Weights of a small transformer language model: MLP 768 SwiGLU.
MLP neurons of a small language model. Each row is named by its layer, matrix (gate and up: input weights) and neuron, and shows model dimensions 48-143. Each number is 500 + 50 x the weight over its row's rms, rounded and kept within 0 to 999. Numbers have three digits each. A neuron's up and down rows have the sign that makes its largest values positive.
After each neuron's rows, "fires on" lists the tokens most often at its 100 highest values on Wikipedia text that the model never trained on. A number after a token or word is its count.

L6.gate613:499475448528574566538531620556468560442596462540528569530526482492430562489440511516494584557545596462504459456541416555455466503517488490504593474478488454484515476443486480496419544474571569515536519480568396395489540502515432552559546471443472562453432529545408507464499579544532533532
L6.up613:510560507474474564473580526571486519477526446491456585477562450614537514498448542478456509492492561572499466544482457483479577551473602529537549473466433538559487496453420507518464414486465503542521582540462477445492537475448462457535471396523502495447520483635432451505485496558537567487
fires on: "," 61, " of" 22, " in" 15

L6.gate648:601574469483429513465544470453487484491438502410519501511452508431412459585587474546459493566514469532524458465400496358471522486416507478510474439442558441491460444582482556469428437578513524505462616467497490511542516568495464443516491538506525554453421497506402441475521435526477466491
L6.up648:481485467518462456503564520475518442563496446520589379523571432436523475502510489548475532522535456484543521474581536531405475450542502453453496469519464419407440592512437439534500486478551457453469502497532432522443599482557445540429423533476467480495476441424460538470566515515466312569
fires on: " |" 88

L6.gate54:502456492464558488421577482465401525521510478466631477427491560451390476427511555624563562471666480456452494537523531521519527523523448519438458459474492487537454469455568493509536468496521486516533449469563449549467462509493546381408524503585451493532507509515392514501519537475464479451
L6.up54:491440417542523553479468487485501494508465484476535488549555517512491415405470513418489468474561481529511480454504455578431479514486540533484449491448519432564522541498388534559552520592521436506489474539517498523531437481521605537503605429539510542573415584571482497427612408578502549481
fires on: "ir" 24, "ad" 8, "it" 7, "20" 7, " |" 6, "ri" 5

L3.gate62:539638480536552558524483526479566514454444457530536550477453454452606571475429519558515485472553485593566454543487544546508578574420516545490460521540510523566557546437438473511445528507568549489470519565478497503523505559542520483493571482473504566658518567493511574401504493549511517501
L3.up62:459568453572496525534504544519499464563453516491470601510442448426471509487496586589473459432554524547524423505533509545493567539483429451460515499536421499630465513508484518383473533531540550504443510482459593582448556479501492534517557476539446479498523496525535552536557507515477511530
fires on: "r" 51, " del" 20, " CO" 8

L5.gate434:537525463596486544546428495582419537457452562455513553521549490544459516526506482518509539493515472569591466484448497555522533454547515558419484530475470477564453473426515472428558439439511401546477521445483499477530514466394506487412543449552535603503506503633450455457515497571541519441
L5.up434:571435477537494436541528463563460554501594493550451625515608570549470486501531549513519509459506464494512496555412554510566521491514412517477534426474495465503506500587492404554505466526474579414441565547503541537592523448474453516422510558487470453474543507435429550542438524454553495546
fires on: "ant" 15, "iv" 10, "ed" 9, "ar" 9, "en" 7

L5.gate331:491483508512506552413525448546465565513506480429559486481432539464552480466488566547463466542515463608552554438525430667516522487591491438533438481517560510457455475492442586471581520512494459458532375595494536466501531586552470512607491465456449451456479401441556524453438510493460409513
L5.up331:547481539495525454446527497591444508441513563460498482500545466487548461444559512532499556490539501540558504472533534529536547529539574476504558503577590425581528489547553515468461521441493567499475482545511496631508598537474595538400463538615517454434485464566521476492463484434441465572
fires on: " |" 40, "em" 10, "t" 9, "x" 7, "ent" 5, "or" 4

L6.gate220:588517527500602453456497476520515507583546440469500553584438485520461561438544412540530542573480512497506489450545455461621536539497554500531499499495527521524431455460609521476474534536530499472547582535527472552536522482514466428478462518464537411512544617574539513605552510491530514494
L6.up220:554562527424499471450466450515426541556514498457530463522551467455475565461486535592461422528415510455491430589587549577468600521528498529466441594515491513516440440501479461405523459503567582463544498582597505498471499515540493431436493560500474595517617593468509539430566578461470510444
fires on: " un" 33, " pr" 8, "pr" 5, "p" 5, " exp" 5

L5.gate120:400535496558490540530535531442504418488490499614509557520561539478439496496425507455516471489392515560510586430565459475500506503433526523538436581462433442569575464489531542526629561543564532566412557527449528589508484478513528494540594550532461553519510595458432558514500417525506496580
L5.up120:521455414527469558506433515521539514550464471476421577531632397585494526489380482518486484413498516525408533473445435484536515477581489526564370512475521462512582546514540460493502425435502504458497451529397511521570544442470492477504434510500452514498534515521465441560471433508493497507
fires on: " K" 63, "av" 8, "us" 8, "ain" 4

L6.gate18:452538514405503385493510519566459517500582529506401451538532525484511547622506489482488468540428558430478519541410535441445529512502468519460471461455459494475615461503443558584463571481512458501546551476458509473520439445478586481461504508509507513491632538527484490533396401477530472547
L6.up18:416456598394534509466445459561452418546526572510423524478418487531464466585577579491524512473426483375498372548536462477419451447496368597497407518506502563560497479492512590482555518490462433466514560606471473500520455519498594536560440465582550506490528517545542480535460478518509557498
fires on: " Re" 20, "ru" 8, "un" 7, "ort" 6, " re" 5, " one" 5

L5.gate229:510453488395387448470488489568549437505550512422504508531488489484542504498480419528426491472493512542537444483525478510490529470520495409482519539514516513479563553479499573385475438530579536505539556531468489475536457502511522548442446532542402427401442561505517472482544474526450481531
L5.up229:462484479531533528514574530503442515384501369418416401522462479473518558582493506512586487472523495509546555542495517528499561432513534468531424577442517494532504491538476570518473416540570479555492508479506557521420415499506395475512543457496542468465572540520565551447500510505539466474
fires on: "l" 31, "y" 20, " bl" 13, " Bl" 10

L3.gate412:494521441512530555407424561496554466490402472585451499485468587546481442520525508549408452504515444459660519496567495465429491490511543540482499532605483440581447481507437552477551508475504526506546587492455455569453572432498519505501440501472476502465466512504469469482543486523485487455
L3.up412:524538502514475541491514515545453517497455442517601592473537370599476549584463524416529553472491526505445489495487567507542447498552473533457523571543542599446511595495518506511542504478457516541421537553547491548487472484580459524575399509508500428539516502420520549511427481430570593531
fires on: " |" 25, "as" 14, "il" 8, "ud" 7, "arth" 6, "k" 5

L3.gate22:528489461371447418514482436448447494539439523441512435555572477474444458457496493525540475622567626540567452382531538526516484565499596456447548498578510541455471524419491557464485450470609486481559544521495520593553603504446582526505455484577520468492494470527499417502459512447555595457
L3.up22:518466445412429444494526438506467474527435520451512412526565505428478442479426511506459430568521533487455433445498532569557451569502503503434540575653515572417510535402509478514529475481592475573566524481533523546540552433470560510542397510516525461514492408598515513439455550520500568413
fires on: "ot" 21, " |" 19, " his" 16, " " 9

L3.gate161:486553506497502535507520531471548459365485533513559583439493509462442467505515427489505548485501485434471501530479479379539406517527524379480498572486466552466429564524560469465333552562500497506537557510437473469514461543465548478475499443566405529552570487518618475529549426519559483465
L3.up161:535514491510542512554481471550513534502434509566484467478470493460577477541581494586494427420526541560505502433508387538459556504449480592441580456515427396511527492496491471585473549426496459348465470481456501569499574432417477460451520519471489511594497429492452447543446386553487543480
fires on: "," 100

L5.gate512:528487467485474537512435441593397564585469463575482413557463519564465526613510568482525550550592489478543470419498470466454477497480476539588439424451492506564549451533425528487584460457506549545501518402423446429471567432430466581565475567550558549430513386517554460443587514478531429405
L5.up512:491513411423613507517553527549488440468525515662473533474446472506464573469539491401537559502407527461500551484530513466425502482428476524451519423562440510511488495452492376564463613494539503524482460558535480477503496481469503499480513512433520500452512486545503520517415513594528549479
fires on: "ing" 16, "ine" 12, "-" 9, "e" 7, "der" 6, "es" 6

L6.gate361:552449476598473563506452560467487447470521516498552423448540459487495571604514398552570482546448444560541417456438515510524541567407459452546415501543538527510436481500422433442458568583468560637455531499502508489482506518513537469390562500485500458518535522494537506590534544637517519462
L6.up361:552444538492488539513332469531479453492461507526527497407525429482453409566483520462570445439544457631463479477420457537535524475524483413480511521476491503550536510500485475561515440491580490506538556577456511560564540477492493490479568501489500485495428498558461515581464460504503492434
fires on: "19" 27, "20" 19, " to" 8, "–" 5, " Mer" 5, " may" 4

L3.gate84:510503501525477486573468499474459414384534432395431527583445470513391603491457468546368556541536489506464416441476543437501508523504488400525483498438484470509492498448563446546536480480580462524505515442492542469476452508463521430435431482516518520521459517555439558422539496506560475416
L3.up84:536456474521468561415568380467504478508515496458515594485556457561486526492618507469504495463514506528406454548455564556466506453471434464509438487456506462570486444482461500392453529544504597460475507601522493533466473517544559397579563490516501477572513463457560518521477573465486473498
fires on: "r" 44, "ir" 13, "al" 9, "ab" 6, " Dr" 5, "rist" 4

L3.gate106:497537537430425512543454528485547478547538572521509511514534536532436490538551517465511555512538490541519452538529497554479412474548544487484425459507537562515452560500445414538469496610462564573503572497571544531481420515508375545525474446504530504514469550410481460429467515515401473403
L3.up106:434571444471497444481388488523500500577488529489552419472599471434457485543420487548521586518543485478506540515609381499479406461574620520485468502438445483523445550508467462508504466498509498417481472464472544537556547506526485508495560419541475582505580490470474523483552568531501543484
fires on: "ic" 24, "o" 17, " |" 8, "ap" 7, "ab" 6, "ous" 5

L5.gate559:509546528527487490536452516485474507610549408574505561574412496539471512439428544443430512563465542459466562453527522573512570462453495536598469480505465513504471525489456508526502433425485541480519478514503582423477491516464392500561527455536432537463487415511501490472509504460593472377
L5.up559:525525573463478505472473479481476528526464437490445546568591550472471572424306411470518411465480501488470574499557465522464480474499536510588590579493479445477489542451474555526521504483450425496461463528511419506388493580417501482426519497462593475489384506468396345528455572419485472499
fires on: " s" 21, "ay" 16, " of" 11, "ade" 4

L3.gate418:504438470458580505504455530445483552453495452506523589530388479469504509410518466482590444527539404459494489525423492515447538503439498522562538508473504537492467511510402495360567564482501514450514658419402577491519522491514510472535504516535436539565586496501402551427436501467524565486
L3.up418:486460399408509502546465501469470512504427547471529539567480465549472438443560449586560402425499467512460479458471523491486486494455439495467508525393461496544462496502465464527442428507632519471489486527453501514472579593576468431467458504566485508565560429533441458596474534420555615557
fires on: "r" 16, "==" 15, "en" 12, "in" 7, "t" 6, "ing" 5

L6.gate730:537539490522525431533475412543502530524541564579524484477520470423466451577518540433560587460437470460495394480425554457463534395485373476572482578524410437476583432611512577445421546481601443512518463450518561554552450517475499476486477528570442493466494463566535588582506492482425558510
L6.up730:423499524529519475498517475434500542548466483550466600520455492507488530536510465481490464549507330524503489563607454484485480458433417508477497608490457566530564433527543449500547542440470512529462599526438472461464487406405549556509579508551501534506533521587488489521534636438471467498
fires on: " re" 71, ".\n" 12, " Re" 4

L6.gate213:601461621515518520478532496567435407588461581512555579427507522466509485541522500465588480547497478507518573496485499485469559509507487498513492470455486539403491493435527636515617412403395570447511516538422425512454548450463430461568520501562547463594426504560518541489452489537506500547
L6.up213:485534550645539506467502514523420545562443561555576533518508430569515507468491547391556558486486502419490565464540534498548503432503512547476399534511464498510482485424442423458586494474551431521674529441456529525531496542585463504514494438534527457503408443542539536394607555544455542550
fires on: "m" 43, "em" 12, "p" 7, "im" 5, "ol" 5

L5.gate481:561573558515434503488403361528539518522461633483549508581536546520519568472586493613518455508440555452494478469565468484472454538481482546490493465472541481522403493582480585565518567584489518525474565526454479488536452429474437433535535444499453440521455673467467450494548530597488511520
L5.up481:466591500611485582559460442509433423525493515521387588502419573454513519483481475497445552496525471492460542480480506459378609472507519479510531518553512453433510505522537509525512481485546563469504531496465409448526529484582556508552501483421506565639455437573533546478519557488449475524
fires on: "on" 15, "er" 10, "in" 10, "ran" 5, "oin" 5, "pt" 5

L3.gate193:541504452506493502476462581576491520477454506520539512452507581470498453466562521494475500460526455587406476455474432476540566415485488497439512505461464532512563485575377535441543550538570546509545608476518576444444583394549478474459504657537457494505509503462545428440550491596599508574
L3.up193:602393480465522505484510619539514546506458474398455418575424490528483499534522548457488472569489535578461509438532584493472523477498509553445440424432472566444560454601545399508584463493526533393470518551509490497407434456507502533554443465500443440523462505514509479548496508541553475509
fires on: "-l" 21, ";" 17, "-L" 12, "ce" 8, "ed" 5, " (" 4

L5.gate166:506515428545502547511407523450521472525502476549400434503490505409467558480526541564464527425452490521536454436496477487477461526584450614463509501505512430506475520521451534460466485499571561482547471505542560467500527463511437443483512479513432550568502580495483536494576510535418598416
L5.up166:542595510573511473532453474594490509499469542544432545522502461457546454498471429550468533482437578599503497439459462413442573532556418546431500474553486500460450481456505633404517482496532530591480414559500449520590531543543510447413510465510401514502536468566532464431516493445366487481
fires on: "in" 20, "on" 15, ":" 13, "er" 8, "ter" 7, "am" 7

L5.gate553:491528535464567548625468559509589509474614449477417538467462567554428508474445542523520520507553498486618440484392565488528505592544451347503454532536521544551503449436481478435439502528537480528541539575536498519490468512487546419501568512507432532505503482407533479484527502486537463449
L5.up553:549506535508504563517448533509457475522518487413465520394443467484521373440412510462466586549507519622486456523517500469462519493524549455494402509492520589567467553569552506441523431495577508518439461447517469482516447606514434527496479482559450502515433441472463605479441517478572516393
fires on: " New" 21, " ad" 16, " that" 12, "20" 11, "19" 6, "ed" 6

L3.gate38:488484437503489550480558517489494574433550554519544467459529477493409506494487540632485514555481543462562483446468583491479560486548516444442494527439497438514543465543531437465465556376562500396565556452540546437475550515424518504553520477563471434556485469405617515491478482472526527517
L3.up38:495577487563566495472499514448487475475547509525507445582518388453455538473435531460536472480529555457469461528458536503471566531520488423444398463573494410481491469570505458443430398639484530488582470530445536478541473559528503444559563535599505567534464479439506540423472489462434552497
fires on: " imp" 13, "ast" 11, "p" 11, "ew" 7, "ated" 7, " p" 7

L3.gate450:527440513496520455510499555550524598521499429446468475517377497509442466525498529512567454505518494503507553558527548467532543460424504539576504434474488542566504554540505486371485482448469503544546521596532499521445496531463516496423452434498444450461419507512511473526572493525446451531
L3.up450:472446495433442437487516433535535492496471526451492539585475591418461534521480476521509442505542549460572564483438480571476523537401538497535459453503456417514511529544519428436532566542350543556537459589483508547428460444499445535488564462447535443480453532469477471494443439558459438513
fires on: "ow" 17, "ail" 14, "our" 11, "ress" 10, "now" 7, "port" 6

L5.gate710:530606570559605521414517446538470545472545505489498500495499516453511509509431566453462519462478421604497382412453481451482526579535441520461491511496551388458592481506508463410559435429578437497469538488537546496494561580650500480450512489531518525434553510434533506486568397528514460434
L5.up710:643475576475475488536527519533570457528552423509435457490523521501551432501465466477497506436515603552397550505437580439503563423600529539490496509506448514516531480503548515544552462514450601541528487581458480523505523560499616592490456527530575521439516473503526566513504494462513482478
fires on: " |" 28, "em" 18, "qu" 4, "ubl" 4, " and" 4, "°" 4

L3.gate228:548490506500455503581489477511441575501535539507523452448471453564447444407498532545490447477550446485526558422493532474565512456509533485577556437571554509498496511574458523559476483529486483443582505487539539527525511478471546618561466577590511396486535532478453587514486546406530507470
L3.up228:478496470536465529536506418620484465554505486513455524524472403406525457441499501468602402604557457515405463452495483452549453488504549512463472528511514540439475484530551543511462522593530563448436512526546553583600498491548460581399495452486483467458513519541509503561551473503521519394
fires on: " |" 47, " " 7, " also" 7, " life" 6

L3.gate579:482539438581463488523414519463474606445515551497444511377447442540473524370506516541492564540573492488454449557497536510550480405525395561463594476572474585527467450456440529516431512430582509469481556431497520459467437459552504495506530567455449620455560454540489459490541498463559506487
L3.up579:492483616519493529522622431512489430538585461500484513534486553440482449548469553549513480485602487478522529480396533478422449550413456517398417524495500494482474585462457499545497455514561584436428532495477477434463516473529517506444533502463522493520490460462455519457570515515495408526
fires on: "in" 41, "i" 13, "am" 7, "iddle" 6, "en" 6, "ar" 4

L6.gate116:554502498579474501498502567520575429491518515531507541496439508479515543565502490621537526539484460495472529487431509473585491484503513550542587454514484424486550471466600491418485528467462503543438571417526510498620552538502410600486423549523537476388514528555505433504578619477529582507
L6.up116:512447501476443562467596481505452435482479369443491513435523462486570510571490453496500489513409508557560483489374475558443504451457525456489487440487537474565492535516571485528489473578452546488520511566484523479485533377460476476574554492505491571472544533452446500443461416443425518624
fires on: " G" 52, " g" 13, "er" 7, "es" 5, "s" 5

L3.gate492:533411546466489483429519591490429484488557552538553513429470449594516483423559528592494587393537432527521454567502384516420569463495526572487501453319494481540462437528535550533463529527541495512482548478496523450463496582504426516455472534550527586501547553561505485470498593445457462538
L3.up492:489448513525487613505456515445477523500497488569519553503407433543560466521513508549386515426454506505419552480510462562511427452519477520490525471481508436509474534441486479450481459455517559480587489531417665523487585472565474476468420490443457516590570460485484497485464516498453529591
fires on: "am" 15, " age" 15, "=" 8, "m" 8, " UTC" 5

L3.gate205:526513448494493617502495515534494505552495488559548499480575490539515440422478559571622503542534430510540571618491541485528474471602566527572500451356537538514539469497601456578464401441474633476508488447578540435500492527585506488460553491498489498482529488552504467513475517459511597493
L3.up205:508444509440517573539507449512391470457495495524498490498534422532542398460470465579454436453398579541457506428471469680436582475543551467466493515559466465522481497541496475487559563471519469542522557503488572471494637402521564443527518514385537525487549495432525543486398481514553499514
fires on: "=" 16, "." 12, "re" 7, " UTC" 7, "aly" 6, "ple" 5

L6.gate38:548449551544476524548579410531586491501502504473524488537512439513500445458490550474538509628527391474541480505492536541642505556497452414518607450514418461503527430440504512392503469528440518548532429457440559427537496584486489526501498473484528521457479470500536482511521418503520465459
L6.up38:556527505545547516498411449481500550467588461469507479507433465497571474498508582395585490474305489422507519480597481574551480508475508520565470482492489563509425483379508429418520474531468514454516515526568452514456423370522502535497523502485551513547341429486528467537534469430533537472
fires on: " and" 46, "onom" 5, "-" 4, "," 4, "t" 4

L3.gate645:501533541359563503442507567483462547497522558514517483376430519528486496456543514586571540590507353444569433540428518500509483578464486387495540554527531523493515431499486487495448493519514485579525519468562550535557459481449451489595388509538565521587453459525433527566447520520524531534
L3.up645:541507594554453566407562480553570463492531550520474418523500457489482442451545535632538589563455452568515474540416412478428463509447476510414520565486397553380434452502601512483533432522478433568374451422471535484562518508519529441517510616566527523487567514517457569551477537429513569552
fires on: "y" 12, " following" 11, "ard" 8, "at" 7, "ru" 7, " Candidate" 7

L6.gate451:537507428455446500520502492530539543540520525418522490538477447458536572490542460471579582447517565438558545475491509474445559454524499456494445507391483490444467576489418538488501523479469464563574559601391566425482549509413598467494406549447473430577523421418490434571531434494510500472
L6.up451:493487520485420526527469497408585426476525388446464539428403448483522426497459426576546480527514396462427531478435461538471575393486506496468503543546374498517498494469459444550526534425522601508571480628413526527479515473470522526483518552566559511461450487481650501419479461463449546589
fires on: " Z" 23, " Che" 10, " Den" 9, " Pre" 8, " Sl" 7, "le" 5

L3.gate669:558510441423550566491491499492488454502470494472469488586463568539565498570503444479530567444534512540464453453480523452576523511405413519470473438399611543534618422522451510492495433575459489464496549565534481483481441518574513572510489495456446469519481472496437474482543514569526556472
L3.up669:594437472476489581467506445516498442471517431508562558565444523538569497476517447469488558543558440512524517393586562449471483518478469527450453468463553519454634449501427537569479470524554596477517503524572464513535499549590516563518469526571550511588453517469468495548516582623533516559
fires on: ";" 57, "le" 7, ":" 6

L3.gate58:530547556543540551551531421399408552505499488538453484502513547465502496491541521495485442510518445456497458474514524545509501479478498578522482495491492481559498533521467549468528494447515520532503563470463507491494492502499508435585486466455500417418517570491492513572594574399536541492
L3.up58:534432600545441496483498546486406444545567531555478494467533559545437589424447490461556517456545553444522428503473514499537474490559505431540598466544392417491525439443508565420519480474454536416556511532476593501499470545513556537449436517606538574512455496534450531488477521501449498497
fires on: " Be" 27, " No" 18, " We" 9, "e" 8, "a" 7, " Me" 7

L3.gate59:509503593563554491444417510601512469412415454446491528535533426460472560489462541503484534523456520599555499533536532550432513498564410577428547608508531495550422504427456532597555515491472526443503491467439474483559572540529599520542439368535488463416389483457403525463502554421498560518
L3.up59:555571491406456514507499524497470555514484583468514497507487417533468528379513519516530513495436512485519494523449668501454474532539480593439477622548552494554517538519494413484556429561555462457471550502447474487534491533531549558541544465479532471509572504480393536500435470496518493585
fires on: "ind" 24, "r" 15, "ad" 10, "ur" 7, "ak" 6, "ond" 5

L6.gate83:484522494526415507492467409493566525566532542482526494596531544558461498557500570587472545458566524550489479545437549513529496390543539530484482506451381486502408470542517460468458441600493570591383636479497446565521477494441545488502448512448556468419570457503607445459503566484498530542
L6.up83:403580461534479485469461549506520574604504502540513524587479581518608487437502491541518561471503509638479592654498566508470521438528588457495509566552461410574462597461532526542521542480512486532435538474530523662525573531552435534392460483580504492535513492429485575430531370431517493465
fires on: " |" 24, "-" 13, "i" 6, "il" 4, "n" 4, ":" 4

L3.gate284:437515553460514485591426550442472550546435466600518568547475516516445537566508523509411441512481529450459429548509556495450455539548527468514493561478439429485424413464519635546546583425546415552491552461490505476437478472517603513448488425548422404393467527609579459457613540504438516458
L3.up284:518608489510463536390557443445481502599520472445464420460555538440475470463427476479522459471552597484512527484458510555507524555482509534570489464494456465517524481503443548479506532451476521485437538490507519489480456508558462516461573477436521536596512509570448588542418519424471425488
fires on: " Dr" 25, "r" 13, " ann" 13, "-" 11, " star" 9, "or" 6

L5.gate14:510458508442444568597478416478468483412557578570560573454505438512463528547507481401572454541518558590561577568456463380593555429473578442505442436582515542491387524467481434549583481556494591481472563542574512479461571473457506539501439505417517446409446419526535494519515440550423481525
L5.up14:570521463475575365458497497512564571467521556481496476509446503541517525438543493512477452434536530612418429471534585431441487464565535529522526528485503500531474405484538562496475504553461561405446464467445510538464510546520512546557505562462559445508469440470595535557440531464426463494
fires on: "ly" 37, " However" 8, "on" 7, "ally" 7, "ely" 7, "ily" 6

L3.gate438:470409508551491526436582473475528525518512518482508421523520511510397508531599508577495523603474473487482568508446524528486546509496445408513489523572518527486590503568498606536451569490569473605565448436571552401473532530514538467508551469484489495536603477465530469477489514583544445568
L3.up438:519520495606496530487560401477443565516419527592522515489499490496459441381484502403498490451585537504446604475452499449526452596520537593471546507485470432507477478452400482512430568537510467507377457482542463522453416523539485436493508418397511488548448552505549462579530499482485423444
fires on: "ir" 25, "on" 11, "le" 9, "ran" 7, "ri" 7, "ar" 6

L6.gate625:446453545532528483460522542508536483598587542513536592473438476523387595466380442461464516441462494446546448578458489541520455427427547511447571492487577552559498505480460458486461539539563442547441506565489569409422576402437597497537524459533534443566581538503580500440536564520516419522
L6.up625:539463557462533513444439506485520439424561436524429469480483544415438512520524473493433545544432561516496452496562509436476513478510602555415516450510510571591464547512443565566546442527549500513555527538388495512503471529432468546529541351543574448558569471407465570534562558547461534531
fires on: " " 40, " |" 40, ":" 15

L3.gate111:567593551529483567428483557475440497417450446445517470540534495454574544442526566484424468604528487496471517490465508514471479438539415439484636486517546496504547522517519522459516506584491441449543589483506514474573602457477527459478437503485419405563557583558443544525449518447571466386
L3.up111:498408452472461462416387537440492522449460516517396402529540460483507519454466501524472452498443540481503523563481510525498489417409501456486548474488451473551474570520383506535443515447576422410544438533501563537459506527543568479515493486520476471544467582547504542504518566529533487435
fires on: "r" 30, "f" 21, "l" 16, "he" 7, "h" 7

L3.gate493:525458514383580468489530544426420529642407475489610514501455456533454551521448464462536604492472467430541474541473508424493471516506467458434458433386539495592472479506448484414526494489463528509548533465455607466475502566500553499464541541518549551474559429535552486437542501443483484490
L3.up493:527571412441520549480443524492502444572514505530414482506447532521528451525514422513469417509498526511529570345552501508451501516478530478549507491467556504444506533415572495531613560446570426530543482486479502610520483438480512521475544486511570550532514558495314528498520495488453537571
fires on: " \"" 44, "\"" 16, "ax" 12, "|" 9, " " 8

L3.gate553:442457486552444521534464550554494456545538388544561535581460471501482486480507543531520553488430543502484502581499455524496443579500618439558485500484452489570516521479480493413550488526458386609545510501513496500421473562524592520349442472426511466488566596514534517551451463431449410521
L3.up553:477392419417550508470451503515496529383486529507486500535406473482542559492564479420486514548509531539515414570566493541531472557506550482501440494442553554550526512479494582521522525462584528533551538433475534556536432434451555478517456463477504530450546532517453475576417470578435548501
fires on: "=" 27, " \"" 19, "r" 14, " |" 10, " Mc" 5

L6.gate327:521524524532486453530574408542386473507521515486526422520524530479471499434496415422433470589421582453593481520471416504490470531497579444458501482421568636513530560553396472450540509436407509584474493568559527522535481551443503495452576452487512409582486596478617572435501460456506419483
L6.up327:478480484535451428542486425496430493519519483437497473570402455430583518475518360517471666493483573462505524496492460502519463464509455478463517487473536530493582513449501517526483494506582415472450388534439558489448458554514496471534525414570482504462526541450488615509433553515458440518
fires on: " |" 21, "out" 8, " Q" 8, "leg" 8, "." 7, "%" 5

L6.gate570:534498603571540555523486469501531502517550435453530556554513465523455530462509496413511453560438484542524534503608492497470455604504477508524487506426460460570379480457572604504428513513482487522479465594506486429566550502457548513547497478501445605515455604518494478488467521592456435564
L6.up570:520528525514495529514553493525586524513528495384541484506522506423495395468564479515452567577535517469548353460541507541526512534492591569491375505461478550578539515570472464508511499536514512411466534469550559464517492510554527467572444497471523471556521545489491497624520567447416498457
fires on: " un" 15, "b" 10, "p" 9, "ol" 8, " de" 7, "um" 4

L6.gate307:480546583503495545436616508561610550427561497440566514518568407476488470466502452519463505481494520456514505482482587467488534526461441600553608495477382511486471570478475527558561502600477461574543435452417438470550483542495490415466493508488394456464520479498549508457487470521529514451
L6.up307:475549501507494566542468431562524457570554573475559515561434484478455504562534552536592546439506459500509466481552548488549354454466435427498487511488511457473520515441536470497460485483619448500465491592540531466409427464536440457543354490485492590511533462431531500459548532499453517464
fires on: " and" 50, "," 10, "-" 7, "g" 5, ":" 4

L6.gate135:577539469591487454521480519443507530347481518424492513487551525530533518532553548542610520532479539581482523459607453544519564612451440522532442484599491521540429459395498484484501494487442544437528473624448493489501503487388523538550536451483495530518446480538438432446530509535491527449
L6.up135:498523466507523456502618485523435542443504485472509567497477497587424564473440517594498471539508517418513510545428436503502571541505479495555488462555553594488557519448568499443498518473503494372543422490485551530433468542454536532522417396533517481435458486453576500531471555516480513522
fires on: "p" 16, "ew" 10, "k" 8, "n" 7, "il" 6, "es" 4

L5.gate661:464486524452471498408498446459538417512494490529543518466409515542539573546496526460505528535608525536566440411561527411405440446538418421476502573491557464563476492488495534513463528521553466399516637544494626515583551544538469555587473480514392573496460505539504441490589596467515464489
L5.up661:512461528531462530371501517463492480468519448546492514496440503519516504473496405567482459380566556539469470471502415507404529394477522615420507530506467539533597480504465595497537448502521455502421518617474545553459552511532511475498569544565520550486564548454555486585494530551527480545
fires on: "l" 46, "al" 10, "le" 5

L5.gate496:487425517458479455525513491473550545475526489519571419515559529521469542522564528520542509496595589505530486492502509526510519531468495517412460423496504430465506552511460528444535490497477595435521562592441493502548531473543491598495459467423479464569557521517601553446636573564500519512
L5.up496:428557514539515592532552477423576439510418460506425493512474542530448566527508489485496403523494536530524541536552599559407500536534461515509456457558493473520519477485527491516506438552474498420505465593527532490585559577469464494593455538485476563565526506475522516549485494550487605497
fires on: " un" 44, " Un" 13, "p" 10, "ul" 5, "un" 5, "l" 4

L3.gate13:589532459486451423599437487530476542461512470525504439512427464432507529466485519418564498488608479612476485572524509494500400457499443454569500451561534524486589520410544513475580503561498437553482497561461470496544616414524552491456547496454477512549546561521467494447404471390413479486
L3.up13:521466492532472458577479461514442519513448467547548575516491436467468480499473541476454439474427519451537437628520571472469574408495538488474543544528417553577471472536381459420589472567532467540576424494540520436495472518597543520496444549538476496480510502522472540506518439477450440538
fires on: " tr" 34, " Tr" 23, " Dr" 15, "r" 10, " Mir" 6, " est" 5

L6.gate26:546394630643476453522557438554452498478486498575583554538407505420463510432395515612529534562600504473511487482524496551457439417543539561538495512504506509489604517456471482474487499425514509503519455582484579464497568472529494488455468488454530491501508513552452455491612497494499606398
L6.up26:523465579589522590524512581557462561439469524528512518494468535468477454544433524488465512546505492492494393504501556548482543508471502587493515529462422482549509409601461547511395603459482520582563392559515427426564541592450488444564530435549516523508498442570426457490468662474575552565
fires on: "," 61, " and" 11, " (" 8, " could" 8

L3.gate217:543583551526477519466529464524497581398497501507518546565440480458430512465514469534512491359533554427457552587470511446494453537498499500584485469519448500470423454495490519503474433527460507464565446542482461502452481455528427483511554420543487580481539449521571491538507449537488424475
L3.up217:597584450545469484429493459478500550469533517445550516524432507517528582503630490456419470350475550467543469499510556556515492501569523460498513484540515545512489433549512554424552536521510586512538541451432497524468506440487583495537497567494545554438498464451465479513618457494487481485
fires on: "ely" 21, "ly" 15, " not" 11, "ially" 10, " be" 8

L3.gate126:476551476562524461464508450492551432630445460504476552518573457513409479525482551537434456584421425478549465551429458463469507543471469524490511563592552442452481501463391421415487545498418399511576563622518541542439413505541507534521492565491543530446464518515534441487545572549482452541
L3.up126:508556555539524491515501352626508393489515430464496518556448534498520513521438573456537491532558521474430535482495510541495451521448502492513500525597543548376413468467427557541540478485518472484532404467546527605553460469512468528463468466507540515459595461476522498587544606479627546566
fires on: " |" 24, "CA" 10, "her" 9, "ur" 8, "il" 8, "al" 7